MLP neurons of a small language model. Each row is named by its layer, matrix (down: output weights) and neuron, and shows model dimensions 752-847. Each number is 128 + 32 x the weight over its row's rms, rounded and kept within 0 to 255.
After each neuron's rows, "raises" lists the tokens whose logits its output raises most directly, leaving later layers aside.

L8.down922 [205 140 132 143 147 142 121 133 177 112  94 152 121 183 129  95 127 112 130  70 144 143  95 108 148 127 128 122  80 145 156 108 143 127 110  77  78 141 110  86 144 141 174  42  62 127 127 107 126 163 110 113 130 158  95  98 137 142 146 152 112 108 139 155 166 150 131 120  91  68 199 158 152  49 162 152 155 137 124 135 198 133 142 117  74 145 103 150 175 122 165  67 106 149 172 148]
raises: "alled", "ed", "over", "ly", "ided"

L8.down1208 [181  89 146 161 161 118 167  57 127  98 169 152 168 105 149  69 141 106 131 156 130 165 124 164 191 117 149 131 152 150 154 142  97 153  67  94 147 135 176 114 194 123  96  92 106 191 137 124 167 140 145  97 141 174 139 120 155 121 139 194 146  79 152 111  30 134 123 181  60 122  77  91  96 138 152 122 160 150 166  90 170 159 117 133 105 105 122 157 129  88 138 179 135 138 122 147]
raises: " govern", " Senate", " elected", " Supreme", " Committee"

L8.down2941 [ 71 160 104 124 115 127 115 113 109 149  90 128 151 132  91 132  91  88 150 122 255 138 102 112 176 139 105 158 102 119 154 177 122 131 149 172 139 127 145 130  97 171  56 179 139 105 122 203 125 102 192 155 119 137 184 142 143 132 125 108 109  84 145 116 167 176 133 146 146 176 122 166 101 207 130  65 145 162 115 152  82 139 115 121 134 148 139  71 120  78  77 135 132 117 137 134]
raises: " During", " The", " This", " After", " In"

L8.down2409 [119 142 122 145 134  85 151 122 131 127 115 124 105 121  73 109 125 132  81 147 128 109 158  45 166 133 116 130 110 115 140 146 171 124  84 123  76  68 127 186 157 188 113 114 129 118 112 121  84 170 120 148  45 151 121 125 101  77 118 168 169 126 214 136  72 137 129 100 123 141 119  62 124  93 141 108 121  82 108 132 120  39  53 121 148 116 116 157 119 106 165 133 105 176 116  95]
raises: " Netherlands", " Australia", " Germany", " Italy", " Brazil"

L8.down2631 [132  90 154 124 126 129 120 145 159 178 130  69 155 121 144 152 168 140 137 145  83 134 101 117  90 137 106 114 154  80 144 149 134 127 158 119 158  90 135 178 136 145 162 102 148 133 181 101 101 109 148 153 172 127 131 115 110 135 166 116 146 187 127  99 146  93 185 165 105 184 122 109  96 108 150  87 187  54 158 142 151 156 146 151 124 107 153 147 121 123 120  96 150  95 174 145]
raises: "izing", "aying", "ying", " about", "osing"

L8.down160 [143  66 112 105 142  85 139  78 167  94 131 111 107 124 143 109 124  92 175 184 129  98 183 107 157  61 111  77  90 139 141 163 135 153  92 149 158 106 110  82 102 127 127 118 202 104  96 110 100 155 119 109 152 132 185 146 158 134  89 115  53 126 102 116 123 122 122 164 119 106 177 148 166 140  70 161 108  87 140 170 104 156 148  84 117  99 120 158 153 103 144 116 127 109 178  90]
raises: " because", " against", " towards", " toward", " together"

L8.down296 [146 125 175 116 154 111 132 130  90 128 103 145 129 137 146 101 165 125 112 123 151 164 179  61  97 123 132 122 125 105 177 102 106 115 111 116  96 111 146 102 170 159 147  95 122 131 161 105  49 145 178 146 111  98 144 108 129 100 119 145 130 136 116 184 102 134 136 110 145 113 137 121 150 142 132  80 120 102 109 142 136  75 143 146 108  96 101 116 169  84 121 174 128 137  89 118]
raises: " by", "ated", "ribed", "elled", " designed"

L8.down1748 [115 156 175 160 130 166  79 130  90 174 161  99  75  75 140  99  67 118 123  86 163 177  78 137 116 141 129 142 148 130 141 114 131 165 127 184 183 164 138  89 106 114 123  88 172  98 140 111 150 196 182 141 134 135 118 106 129 100 150  87 185 151 177  66 124 113 117 147 131 157 176 113 148 114 113  70 129 127 122 115 124 115 124 127 126 122  79 105 136 105 168 132 142 119 123 159]
raises: " being", " becoming", " going", " leaving", " having"

L8.down1322 [145 183 104 130 137 121 123 156 103 151 112 139 191 144 109 143 140 138 138 142 106 156 146 101 133 130 171  84 129  80 183 141  96 170  59 133 118 123 135 102 115 103 136  92 128 160  88 134 166 142 170 104 126 119 138 127 111 140  95 153 127 100 127  91 136 147 127 182 139 111  97 159  96 172 134 111  70 122 168 171 128 105 154 124 123 183 112 133 158 122  95 113 120 143 131  85]
raises: ")\"", ")===\n", ")", "”", ")}"

L8.down3234 [180 113 111 159 154  97 161  81  92  99 199 110 152 157  73 113 130 161  93 108 112 180 129 146 127 136 139 176 119  71 109 189 105  94 133 134 146 141 131 130 145 139 121  97 155  79 136 156 145  85 135 126  91 139  97 120 105 165 170 171 149 107 176 168 116 146  99 105  72 108 111  98 133 101 103 158 163 107 155 139 142  89 124  64 166 106 106 132 121  56  86 130 155 178 114 131]
raises: " king", " Kingdom", " nob", " rul", "155"

L8.down3559 [ 90 114 150 163 120 156  85 164 149  70 119 138  92  92 141 168 108  91 143 155  89 162 184 144 146 127 106  92 130 159 134 130 147 127 117 116 110 107 190 144 142 134 162  95 120 145 138 133 123 107 111 161 159 118 100 117  89 101 120 120 112 123 110 119 117 148 164 145 109  99  99 118 150 110  62 152 152  72 107 189 148 158  87 101 128 181 150 155 133  75 172  99  81  57 133 150]
raises: " though", " although", " however", " but", " despite"

L8.down2877 [143 143 113 148 156  65  33 131 172 134 150 131  96 130 150 110 162 109 154 129 152  93 137 102 128  28 128 126 122 112 194  76 113 137 120 171 157 117 195 113  96  79 122 115 113 146  91  87 126 103 163 132 143 151 110 110 145 173  94  88 129 114 112 105 167 144 167 169 141 102 193 162 121 121 153 105 171 112  93  96  46 152 144 141 147  87  68 175 123 107 158 135 107  99 193 151]
raises: "er", "ization", "ized", "ity", "istic"

L8.down740 [146 145 138 194  86 187 155 146 151 122 148 157 158 101 123  95  82 113 140 124 111 151 129 166 182 125 119 149  67 163  95  94 173 124 141 109 144 128 141 140 125 146 117 163 170 164 114 146 108 114 168  76  95 160 107 127 120 136 115 159  96 110  93 110 121 117 115 103 161 149 104 189 106 108 126 136 115 146 174  78 138 163 129 123 104 125 133  75 120 170 146 200 137 143 106 177]
raises: " students", " children", " attend", " teacher", " persons"